Weights of a small transformer language model: biases, 6543 steps.
MLP neurons of a small language model. Each row is named by its layer, matrix (down: output weights) and neuron, and shows model dimensions 213-276. Each number is 128 + 24 x the weight over its row's rms, rounded and kept within 0 to 255.
A block is one neuron, or neurons of one layer that tend to fire together. After each block is what it responds to, as a language model described it from the Wikipedia text at the highest values.

L8.down1604 [116 124 157 115 157 145 129 182 116 159 115 104 168 123 101 110 122 146 141 107 124 114 120 115 138 164  65 155 115  88 117 112 144 163 117 122 120  88 127 165 141 149  96 132 111 117 138 102 150 103 117 136 123 125 142 182 212 150 129 128 185 105 125 116]
Fires on the digit 0 inside numbers in tables, infoboxes and data, such as UTC+02:00, 0.07%, 2012, ISBN 978-0, and lone 0 scores.

L5.down211 [139 129 127 115 103 159 174 144 125 139 171 151 137 148 167 115 114 117 163 132 134 132 128 142 153 136 108 144  91 177 136 171 118 140 131 123 133 160 145 149 108 158 120 169 144 102 127 106 110 132 112 145 138 123  91 149 111 104 119 161 103  96  81 139]
L5.down282 [150 128 140 144 141 152 159 110 114 118 128 165 108 136 133 127 109 139 120 122 161 156 125 116 148 129 162  60 155 126 134 125 135 145  84 177 149 116 172 143 127 121 122 101 105 152 127 121  91 145 127 115 102  88 115 199 115 129 144 129 126 131 158 116]
L5.down294 [125 118 130 139 111 122  71 138 117 208 164 131 133 144  87 109 120 164 115 114 106 106 128 126 129 124 159 131  93 114 136 101 122 143 109 130 164 129 141 131 128 175 120 101 138 172  99 175 115 139 119 126 136 130 102 159 168 163 174 139 105 171 151 124]
L5.down432 [140 150 108 127 103 111 141 111 129 141 141 148 125 122  99 162 108 144 105 152 141 141 144 149  67 107 123 127 115  92 130 156 109 162 112 128 116 107 122 158 157 133 113 117  80 149 127 114 132 116 125 162 132 143  98 159 164 111 108 157 124 113 118 121]
L5.down438 [144 146  86 180  66 118 147 157 130 198 129  76 163 152 120 154 153 124 128 117  63  99 119 148 110 151  88 125 136  95  81 171 161 109  97 132 105  90 148 162 149 110 110 132 118 127  97 123  96 133 132 140 138 125 148 166 134 123 114 169 104 122 184 120]
L5.down495 [129 128 164 134 128 127 113 121 157 167 135 138 165 118 132 117  91  96 106 127 187  96 111 168 104 164 128 132 118 123 130 162 101 126 123 124 144 175 115 133 111 169 133 111  83 135 139 126 103 109 115 131 119 124 135 139 156 151 114 113 112 130  97 142]
L5.down556 [144 116  91 146 138 138 147 180 134  94 116 115 128  88 144 118 111 113 133 171 124 153 164 122 151 143 142 138 139 125 140 127  94 152 124 154 129 103 132 126 161 130 147 162 134 126 115 158 102 123 149 139  87 126  91 122 175 147 130 112 146 145 122 134]
L5.down575 [107 126 122 122 105  92 147  97 131 109 139 165 124 127 116  98  89  85  97 144 118 167 134 105  98  74 110 154 143 151 112 125 178 104 115 101 159  95 122  91 158 179 128 155 149 161 108 128 141  98 140 144 152  90 115  73 129  76 141 128 111 108 110 157]
L5.down594 [151 148 158 158  90 127 104 167  75 180  99 142 143  80 108 129 160 160 126 119 138  86 131  90 146 123 103 134 145 146 113  67 104  95 115 139 121  87 130 105 127  82 160  95 122 115  89 140 112 112 168  81 133 112 132 114 129 182 112 117  84 159 153 120]
L5.down650 [118 158 135 180 115 126 171 156 117  93 119  91 172 137 161 124 122 131  92 109 113 160  96 112 140 117 107 153 126 155 111 129 162 132 132 155 106 132 124 116 132 168 147 134  66 114 148 165 104 147 154 104 109 102 121 118 125 100 117 186  94 146 129 117]
L5.down753 [126  99 145 155 130  91 126  91 127 155  95 157  76 123 132 144 106 111  92  88 149 146 114  98 118  78 159 104  94 114  99 141 108 170  94 149 134 129 112 135 115 164 139  99 130 124 123 201 101 148 137 151 175 166  82 122 120 133 143  87  81 150 122 129]
L5.down1097 [113 128 162 124  91 116  94 124 125 179 112 121 106 115 145 147 151 124 143 129 108 114 129 157 155 158 129 119 116 152 143 124 127 123  99 175 133 133 113 116  89  97  93 121 169 105 157 116 120 149 138 112 121 122  79 111 177 143 135 118 123 147 115  95]
L5.down1284 [ 75 120 139 151 146 122 125 134 175 106 121 166 122 113 121  96 137 104 104 154 137 155 123 121 149 121 127 104 125 115 132 180 162 121  96  79 137  85 151 114 151 114  92 154 152 112 121 108 141 133 141 135 113 125 112 148 144 128  79 143 107 111 157 118]
L5.down1443 [108 162 163  98 118 106  99 135 130 116 170 109 117 129 104 142 112 136  83 140 144 100 100 144 137  99 126 115 131 156 169 104 158 122  63 106 101 142 120 128 189 162 117 140 102 143 129 190 136 118 124 114 123 112 142 128 120 115 114 112 119 116 122 137]
L5.down1459 [149 122  98 108 126 147 108 164 132 152 139 146 111 103 175 117  87 137 146 109 149 123 115  92 132 120 128 163  80 130 118  86 143 136 127  99 141 120 106 153  93 163 121 110 133 118 162 118  84 115 135 178 125 147 120 148 150 123  99 125 120 137 165 121]
L5.down1757 [135 144 126 142 112 117 111 124 144 118 101 151 121 121 101 123 125 106 128 130  96 126 117 123  81 152 151 121 143 127 159 135 152 147 116  93  71 147 150 125 141 147 116 124 108 105 139 110 156 135 118 159 137 126 111 136 147 104  76 110 130 130 110 122]
Words describing a game's outcome or opponent in sports biographies and stat tables, such as draw, defeat and against after a score like 3–0.

L5.down128 [132 158 113 138  79 100  89 116 156  98 135 113 113 151 146 137  82 145 149 138 132 136 104 141 107 133 124 111 134  77 146 120 165 134 158 139 148 104 109 125  93 117 106 135 136 147 119 151 147  93 117  71  96 138 100 125 138 134 123 118 128  96 146 134]
L5.down164 [148 137 124 168 143  85 111 156 141 141 106 100 135 149 100 168 144  92 107 133 104 131 114 138 144 147 136 133  91 146 115 162 163 123  97 146 149  94 104 103  97 108 116 167 155  83 125 120 118 125 183 125 195 144 110 130 127 138 153  99 144 103 128 110]
L5.down291 [110 119 117  97  99 114  94  75 131 109 151 115  92 151 129 141  56 118 101 128 143 179 128 143 128 161 125 125 128 139 163 145 112 128 139 130 110 141 102 159 136 143  91 156 169 169 115 139 116 182 170 105 124 124 142 197 136 131  97 140 159 122 127 120]
L5.down356 [106 184 133  95 130 113 103 147 162 134 172 143 137 136 142  87 128 185 140 108 133  75 117 129 112 159 134 138 141 107 148 159 116 122 172 171 138 144 139 152  82 114 115  58 179 150 146 135 130 100 113 151 135 142 106 120 150 154 101 104 115 136 120 125]
L5.down374 [172 111 120 134 123 105 106 166 111 156 139  95 146 137 184 131 119  85 140 112 146 147  95 110 121  93 140 119 172 125 138 130 158 112 149  82  89  96 116 141 151 143 105 124 111 138 136 105 115 179 157 122 152 109 163 142 156 111 103 208 133 143 150 104]
L5.down608 [137 138 134 131 159 145 125 128  84 153 136 146 119 131 128 146 153 146 182 139 114 106  85  98 129 127 141 181 138 116 126 119 144 150 116  99 109 118 172  84 123 132 126 138 141 130 151  79  86 147 123 102 125 115 131 145 156 159 113 153 132 168 143 102]
L5.down723 [124 112 128 138  65 110 127 167 127 152  89 118 115 112 122 107 151 145 110 127 144 106 135 119 111 129 121  84 114 185 121 138 118 132 144 101 120 179 151 138 111 102 168 110 135 138 107 107  79 113 132 109 121 135 147 148 162 125 138 138 143 102 116 134]
L5.down871 [135 125 144 109  70  67 148 199 124 148 104 103 144 155 115 147 136 132 109 108 118 147 102 130 128 138 151 176 154 149 127 123 111 159 158 117  92  63 122  98 108 112 123  98  87 138 131 112 142 133 137 103 136 135 171 195 147 121 167 137 147  93 145 128]
L5.down882 [139 102 110 107 142 117 161 123 128 186 166 161 152 161  70 119 123 154 130 139  80 103 146 103 102 111 150 114  91 142 101 128 112 129 121 105 164 132 137 149 134 145 103 113  95 128 114 106 144 121 153  96  68 133 161 134 142 132 135 130 131 152 110 117]
L5.down1059 [148 130 114 133 125 101 107 140 156 121 149 116 164 106 124 135 164 120 103 145  91 166 129 164 147 142 148 171 132 118  86  97 165  83 122 142 138 105 190 126 109 106 100 102 135 175  80  98 156 122 121 123 104 115 135 148 119 185 143 163  77 167  97 120]
L5.down1209 [104 109 166 105 127 144 186 148 124 113 103 111 131 115 147 123 118  83 127 151 129 101 109 123 167 156 131 104 138 166 145 130  98 153 141  79 119 145 130 137 130 142 145 124  76 129 167 111 146 123 119  76  91 107 141 123 130 154 105 124 113 121 142 126]
L5.down1249 [129 137 103 144 141 113 188 126 152 124 142 103 122 154 114 137 141 175 120 101 127 115 155 125 170 117 137 121 110  85 136 109 117 116 149 133 146 140 171 159 109 156 109 153 170 156 117  97 118  98 110 104 142 135 121 138 141 100 132 110  99 153  93 113]
L5.down1302 [124 133 165 127 117 127 114 171 158 139  74 100 124 144 124 138 133 138 114 113 122 133 134 100 158 182  75 142 142 109 151 121 150 131 127 137  52 131 126 138  91 138 116 147 107 117 113 128 130 156 151 142 140 131 153 141 164 142 141 128 169 121 124 131]
L5.down1304 [ 99 140  86  90 120 136 130 157 117 129 153 122 170 100 164 114 153  95 122 115 117 123 158 143 104 164 140 180 166 135 136 157  96 167 117  92  46 154 131 114  83 145 108 164 160 106 188 123 140 123 123 151 169 161  95 110 122 138 120 109  98 160 120 164]
L5.down1539 [140 118 129 126 142 135  82 159 160 123 138 139 144 113 133 150 103 158 134 107 134 163 136 103 132 140 136  99 141 118 159 141 136 123 142 108 139 165 146 113 119 100 131 114  96 136 104 149 128 112 150 133 132 131 156 105 133 121 101  69 161 115 149 121]
L5.down1765 [106 130 144 129  71 168  98 136 119 122 123  92 147 152 126 109  95 142 142 139 135 100 147 145 159  85 126 102 100 151 112 133 162 112 116 160 144  96 121 148 106 158 118 104 102 132 117  97 109 161 116 123 168  59 128 168 146 143 148 160 137 141 118 146]
The digit 0 (sometimes 1 or 2) as a cell value in sports statistics tables, above all football career apps/goals columns, e.g. "| 2 | 0 |".

L8.down490 [139 127 142  94 136 106 136 164 134 141 145 143 120 134 132  73 108 126 129 151 132 127 141 162 118 122 145 115 134 131  90 123 138 189 134 139 156 135 141 107 158 106 141 162 107 125 138 147 145 163 150 129 142 126 128 115 139 131 183 129 124 141 150 115]
Line breaks ending a paragraph, table row or heading, mostly right after a sentence period, colon before a list, or table pipe.

L8.down211 [114 118 163 140 136 116 130 164 114  94 124 148 117 129  88  92 132 115 166 137  98  98 166 172  94 118 139 124 131 153  95 166 114 103 113 148 143 142 120 112 114 117 133 150 120  89 115 120 103 140 142 116  83 137 136 159 156 108 131 102 164 148 140 102]
Fires on inner pieces of rare words or names (Waw-r-inka, Sl-op-estyle, w-re-ak) and on pipe separators after zeros in sports statistics tables.

L9.down1275 [151 147 165 148 157 102 121 101 147  94 146 152 179 148 173 119 145  94 154 100 153 136 143  95 123 116  81 140 119 120 146 143 131 135 143 122 140 116 110 111 134 166 127 121 144 135 144 149 113 190  85 125  92 142 124 130 127 133 145 130 145 125 142 160]
L9.down1500 [138 136 138 131 136 114 128 127 117 122 157 144 111 125 102 111 138 162 130 127 152 139 140 117  91 134 165 115 158 133 116 142 115 136 160 105 136 153 104 119 127 128 132 105 154 112 156 145 168 133 127 120  94 114 136 104 114 148 129 122 128 133 112 138]
L9.down1604 [ 99 105 185 104  82 107 107 120 166 127 120 138 149 147 156 149 127 126 136 146 122 106  89 153 157 107 152 173 115 104 126 123 136 137 123 143 121 160 106  94 124 166 117 124 110 128  68 133 156 142 109  83  63 111 131 142 152 115 100 112  93 116 137 145]
L9.down1651 [142 161 105 143 140 116 124 105 172 126 106  99 132 134 157 148 117 129 131 120 137 154 102  91 141  81 123 141 137 146 137 131 122 121 117 131 159 111 145 146 152 143  76 139 130 129  80  95 106 129 127 118 126 134 140 189 125 111 126 124  97 114 136 109]
Digit 0 inside wiki stats tables, such as sports score cells ("L 0–35") and player stat columns; weaker on mid-word pieces ("Dis-pl-acement") and CJK bytes.

L5.down152 [152 143  95  83 150 156 133 175 136 114 107 133 134 128  96  97 136 132 127 144  99 118 159 175 122  90 133 127 116 149 137  26 129 104 157 103 114  98 127 122 107 141 144 145 144 111  94 156 175 128 164 149 190 118 163  77 147 137 148 132 167 143 141 159]
L5.down243 [124 118 121  91 150 163 151 151 123 184 141 123 131 139 138 123 105 102 106 104 114 101 122 134 105  92 165 100 120 178 155   0 111  93 136 179  98 147 120  89 143 149 104  95 112 135 113 125 152 105 168  89 164 149 131 140 155 159 156 116 145  92 129 111]
L5.down272 [112 109 151 132  64 140 132  95 121 112  68 127 145  86 143 154 108 117 130 151 115  76 125 113 161 157 127 158 127 118  77  79 136 140  98 185 112 106 124 169 121 144 123 179  95 147 154 116 173 128 149 149 132 147 150 126 174 169 115 138 141 121  96 158]
L5.down326 [172 146 110 108 152 145 103 106 128  99 134 114 100 101 101 133  98 117 150 128 126 109 118 129 107 123 115 113 120 166  89 145 114 135 138 100 119 114 111  91 162 108 153 163 154  96  99 128 120  86 103 122 126 113 139 164 105 117 162 151 138 110 123 131]
L5.down359 [107 142 129 143 163 145 117 138 140 104  79 181 122 136 112 130 120 154 117 124 123 146 107 154 132 158 145  90 144 152 108  71 120 169 129 149 135 140 149 113 146 120 144 146 102 142 121 131  99 131  99 130 160 149  89 100 138  79 150  74  68 133 126 164]
L5.down364 [157 127 104 124 143 140 153 190 139 163 117 138 110 169  84 128 157 132  99 133 113 113 161 156 110 124 163 124 122 117 135  77 165 197 145  75 154 137 128 130 115  83 143 137 102 111 127 142 142 111 142 106 184 158 118 157 131 152 172 177 122 131 142 135]
L5.down373 [158 107 111 160 129 121 130  81 143 158 154 111 111 161 104 153 111 153 111 139 103 135 140 144 144 111 127 132  64 110 189 111 138 108 147 128  93 125 116 104 156 141 119 134 144 122 124 116 173 107 136 124 133 152 147 163 123 142 132  99 139 167 113  88]
L5.down433 [ 83 165 102  98 144 134 160 137 112 121 122 117 116 129 164 159 102 130 117 138 142 103 106 112 142 190 124 115 167 110 115   0 116 128 117  95 116 132 102 119 132 176 142 137 139 137 119 157 161  96 113  96 128 139 121 185 131 106 112 108 128 112 120 141]
L5.down491 [168 174 126 112 166 160 156 158 129 170 122 145 120 144  94 101 115 122 107 121 111 131 114 139  98 123 119 104 140 144 107  55  96 125 119 132 134 168  85 144 150 158 140 109 153  98 148 123 122 146 113 152 126 146 122 102 165 164 125 141 127  99 178 148]
L5.down539 [171  72 107 173 132 149 132 131 134 157 155 133 120 122 109  73 127 122 176 133 120  61 162 126 153  94 131 157 122 137 126  74 121 127 156  90 126 123 128 130 116 132 124 131 159 151  97 114 155 121 144 136 130 139 174 134 142 132 128 122 147 103 129 154]
L5.down843 [ 94 145 153 114 118 153 152 132 139 134 146 113 116 143 114 134 113 161 113 106 132 130 106 145 195 128  85 136  82 150 136  95 116 135 157 120 176 157 176 108  98 124 137 126  91 143 117 104 165 109 171 136 108 103 124 124 161 133 152  91  97 135 140 152]
L5.down876 [124 139 126 137 150 126 102 140 130 157 108 153 107 118 117 125 144 114 111 133 145 115 116 132 129 125 114 140 103  98 121  80 107 102 143 157  98 128 124 122 134 164  85 112 158 113 122 121  82 133 106  80 182 119 140 126 117 110 147 134  81 179  73 131]
L5.down936 [116 134 124 132 132 154 132 136 145 114 110 146 115  94 165 114 122 159 102 127 136 107 125 147 159 122 160 133  69 112 107  55  84 157 113 137 142  91 179 124 106  99  97 138 152 143 106 123 171 130 128 157 163 127 150 139 167  88 153 101 135 138  98 159]
L5.down1220 [129 135 106 108 134 159 160 148 151 142  98 159 129 142 158 158 164 136 147 168 122 138 166 123 150 107 132 111 165 101 182  64 142 109 124 123 102 107 140 151 119 132  99 145 130 128 118 137 125 101 123 147 110 157 119  98 120 130 102  95 125 152 174 106]
L5.down1326 [119 152 164  83 112 123 131 156 138 104  91  87  93 102 116 114 103 162 127 162 168  93 124 155 163  93 114 127 114  77 155 106 164 139 124 150 166 184 144 146 125 147  85 134 160 137 146 131 129 185 108 133 146 110 117 105 142 135 115 148 163 122 130 103]
L5.down1345 [ 96 132 158  79 131 144 196 158 125  98 141 122 143 164 101  92 116 107 121 140  95  82 129 134 111 163 117 139 109 132 141  72 120 111 126 133 118 135 111 117 150 149 127 138 131 121 133 102 114 142 116 143 107 102 133 101 139 135 189 151 124 176 169 137]
Newline tokens ending a paragraph, list item or table row, plus some sentence-final periods, such as a break after "There were no survivors." or after a table row's "|".

L8.down650 [157 109 135 104 122 140 100 131 140 164 130 141 102 142 113  74 129 137 129 148 124  85  66 115 140 152 167 112  97 137 126 125 136 128  93  82 112 133 128 117 157 173 126 144  99 104 127 114 151 169 127 126 169  98 119 173 121 137 114 139  92 140 104 155]
Words in athlete or politician biographies that describe a career, such as played, loaned, served, appearances, and signed a deal to, plus cells in sports tables (team names, yards, goals).

L9.down389 [127 128 130 145 109 111 142 125  99 169 147 148 140 117 128 154 163 118 114 146 103 150 135  99 183 121 153 115 138 126 115 101 131 128 122 147 128 124 168 156 136 138 119  83 133 132  93 155 112 119  90 131 119 157 139 106 138 158 119 112 143  99  98 130]
L9.down547 [102 126 152 171 116 154 165 161 118 114 106 146 132 159 113 153 140 133 110 161 109  88 107 169 152 124 141 115 121 158 108 152 122  74 139 115 153 125 105 130 126 130 129 131 159  86 106 131 133  63 125 107 162 110 113 137 114 132 123  98 109 113 131 121]
L9.down1573 [154 132 160 133 122 155 189 146 163 136 147 148 148 143  85 135 139 109 102 155 160 141 158 128 155 128 133 160 110 126  90 147 107 109 135 155 144 170 118 142 120 150  98  91 150  79 117 142 152 142 104  94 138 115 155 102 125  88  89 129 125 108  93 130]
L9.down1657 [139 149 149 139 152 167 176 114  97 112 111 145 130 111  88 137 107 140 142 134 163 130 107 123  88 126 141 127 131 187 166 108 125 122 140 132 129 115 107 131 145 119 137 149 115 134 160 171 141 114 169 109  98 128  91 103 137 109 135  83 149 108 165 174]
Column separators (| or ;) in sports career-statistics tables, often right after a header like League or Champions League, plus weaker scattered prose words.

L5.down31 [149 114  88  91 150 131 105 102 111 158 170 141  85  77 109  94 177  69 152 109 103  66 148 134 158 155  86 149 102 162  93 147 140 106 116 111 134  94 132 134 141 109 130  74 158 121  94 110 122 135 133 163  99 138 151 153 122 126 172 148 109 124 120  46]
L5.down39 [100 118 131  91  96  86 180 107 132  96  89 116 133 138 126 148 112 128 160 175 128 119 122  83 164 111 127 117 147 124 153 163 153 140 155 116 123 131 104 180 143 144 153 153 129 115 187 176  91 184 108  89 148 110 109 101 133 108 146 150 131 110  89 145]
L5.down44 [125 136 134 142 125 130 115 135 150  76 140 149 104 125 138 145 123  99 158 122 112 126 134 121  92 135 126 107 145 165 129 109 134 102 162 129 120 134 127 145 133 120 108 116 131 144 140 131 130 159 148 142 106 194 136 155 146 128  89 167 100 148 117 108]
L5.down323 [149  83 150  88 106 109 153 139 156 118 128 140 158 144 155 103 123 145 122 108 143 113  93 121 173 102 129 105 121 139 111 125 124 110 101 162 124 129 113 169 130 136 144 107 143 110 124 119 118 149 155 112 158  80 115 120 151 118  71 144  98 118 125 115]
L5.down365 [127  95 180 120 144 159 127 153  86 137 152 114 158 152  97 129 147 146  92 118 159 124 164  92  75 188 182 124 146  99 116 132 102 102 124 134 133 131 186 103 151 123 131 106 142 148 141  76 151 150 127 139 160 104 111 106 153 160  96 159 121  97 108 137]
L5.down454 [162 118 158 135 134  94 106 113  97 100 157 150 115 116 126 131 139 158 197 120 159 144 163 113 149 187 131 142 121 163 114 113 143 117 102 111 131 147  87 153 124 127  91 131 134 123 163 135 143 103 146  99 122 136 125 173  85 117 131 143 151  61 150 137]
L5.down513 [129  98 125 118 118 111  73 159 126 161 110 123 107 146 153 135 110 129 136 125 144 114 123 113 108 188 137 113 118 163 105  91 137  99 143 149 148 129 139 149  96 102 112 142 182 116 138 153 157 120 130  97 170 136 145 153 105 121 129 103 152 121 140 115]
L5.down621 [134 129 133 112 145  86 125 161  90 152 151 119 122 159 108 120 169 128 138  90 153 124 134 111 151 137 107 121 151 113  95 161  87 115 133 170 124 122 148  57 133 118 134  87 122 108 135 130 110 147 110 102 157 114  86 125 146 111 217 134 119 117 156 155]
L5.down715 [113 137 142 133 125  88 152 166  83 116 138 112 121 131 128  98 130 152 151 148 146 124  85 116 118 138 122 119 120 109 171 121 132  87 157 141 127 133 130 131 144 130 113 128 124 120 135 174 151  78 113 142 139 104 151 138 137 149  83 143 130 131 140 163]
L5.down754 [117 131 132 107 140 181 105 120 133 146 178 123 148  90 142 100  81 159 126 179 126 116 168  99 134  98  84  96 144 104 107 137 123 122  98 127  92 138 123 126 125 145 106 130 128  86 148 107 106 116 111 119 131 135 121 114 142 159 115 160 145 178 124 164]
L5.down916 [ 99  98 167 105 113 104 134 117 147 116 123 123 113 128 115 109  66 136 142 136  87 108 143 162 134 117  90 121 114 175 114 141 123  99 130 166 116 134 151 101 128 119 142 110 179 118 100 128 121 137 138  99 146  75 123 151 135 120 146 117 128 116 168 116]
L5.down938 [110 142 151 107 105 130 154 152 146 135 130 125 151 109  82 117 107 100  76 151 113 161  94 125  81 117 138 132 130 104 129 117 109 109 173 162  85 116 113 103 122 160 122 121 149 166 109 159 182 183 153 152 150 110 141 133 118 125  83  97 106  96 127 166]
L5.down945 [130 115 140 150 121 127 163 113 133 127 127 103 209 139  90 130 128 152 125 112  92 121 144 128 146 160 101 114 103 152  99 130 111 151 126 147  80 140 127 105 119  98 118 139 113 138 154 122 130 106 185  76 165 112 141 122 114 166 132 154 147  81  93  95]
L5.down1037 [106 115  96 139 130 169 133 141 122  87  99 104 139 101 167  99 160 121 107 159 114 134 135 184 158 135 140 113 129 136 118 151 110 120 154 145 105 100 111 109 139 115 158 133 114  96 139 131 123 141 125 148 147  77 131 111 170 127 143 120 119 125 143 133]
L5.down1226 [106  95 148 104 169 121 126 100 122 158 109 149 118 143  97 152 143 130 158 111 148 102 135  93 128 149 114 112 166  89 128 124 145  85 151 147 135  90  92 146 148 126 125 160 113 168 142 126 117 172 162 136 122 158 129 132 118 103 120 116 146 150 140  91]
L5.down1467 [106 148 128 142 119  74 154 165 111 166 132 146 143 111  86 106 162 116 150 165 155 110 163 106 128 141 146 139 131 125 103 159 114 106 101 126 141 141 101 156 153 149 116 154 134 102  78  76 105 112 164 113 134  89 170 164  95 171 119 151 132 122 140 133]
Tokens in athletes' career summaries and stats tables, especially "appearances" after a number, table pipes, league names, and transfer verbs like released, joined.

L9.down251 [101 150  93  81 129 173 121 121 143 101 138 106 159 146  95  87 137 159 114  90 111 124 121 113 116 106 105 117 122 135 114  91 111 127 109 137 183 169 151 154 155 104 143 126 137 125 132 105 137  83 116  80 141 113  88 125 129 103 190 170 132 110 138  98]
L9.down999 [155 146  93 156  97 110 175 173 120 135 111  92 140 115 141 120 120 132  87  76 122 129 156 173 105 133 162 111 143 140 115 132 124 146 136 136 129 126 105 149 118 111 145 132 137 122 103 142 147 141 122 127 176 168  88 142 137 129 116 136 143 137 159  92]
L9.down1382 [128 106 148  95 165 126 126 166 132 104  91 111 129 125 147 157 128 110 139 129 128  87 157 130 118 135 172 136 170 104 144 147 114 180 157 141 120 150  79 134 142 116 111 118  80 123 133 116 126 125 115 124 118 152 141 128 116 141  79 148 173 179 151  85]
L9.down1723 [111 139 145 127 112  54 114 130 134 141 131 137  88 112 117 121 138 106  89 104 185 112 127 123 149 103 134 166 144 105 112 143 127 135 140 102 117 148 103 103 120 187 100 135 145 111 148  98 105 129 133  86 114 144 105 103 166 151 155 137 143 137  76 130]
Ordinal endings and words after a number, mostly th in 6th, 14th, 9th, plus "place" and "Division", often in sports tables and results.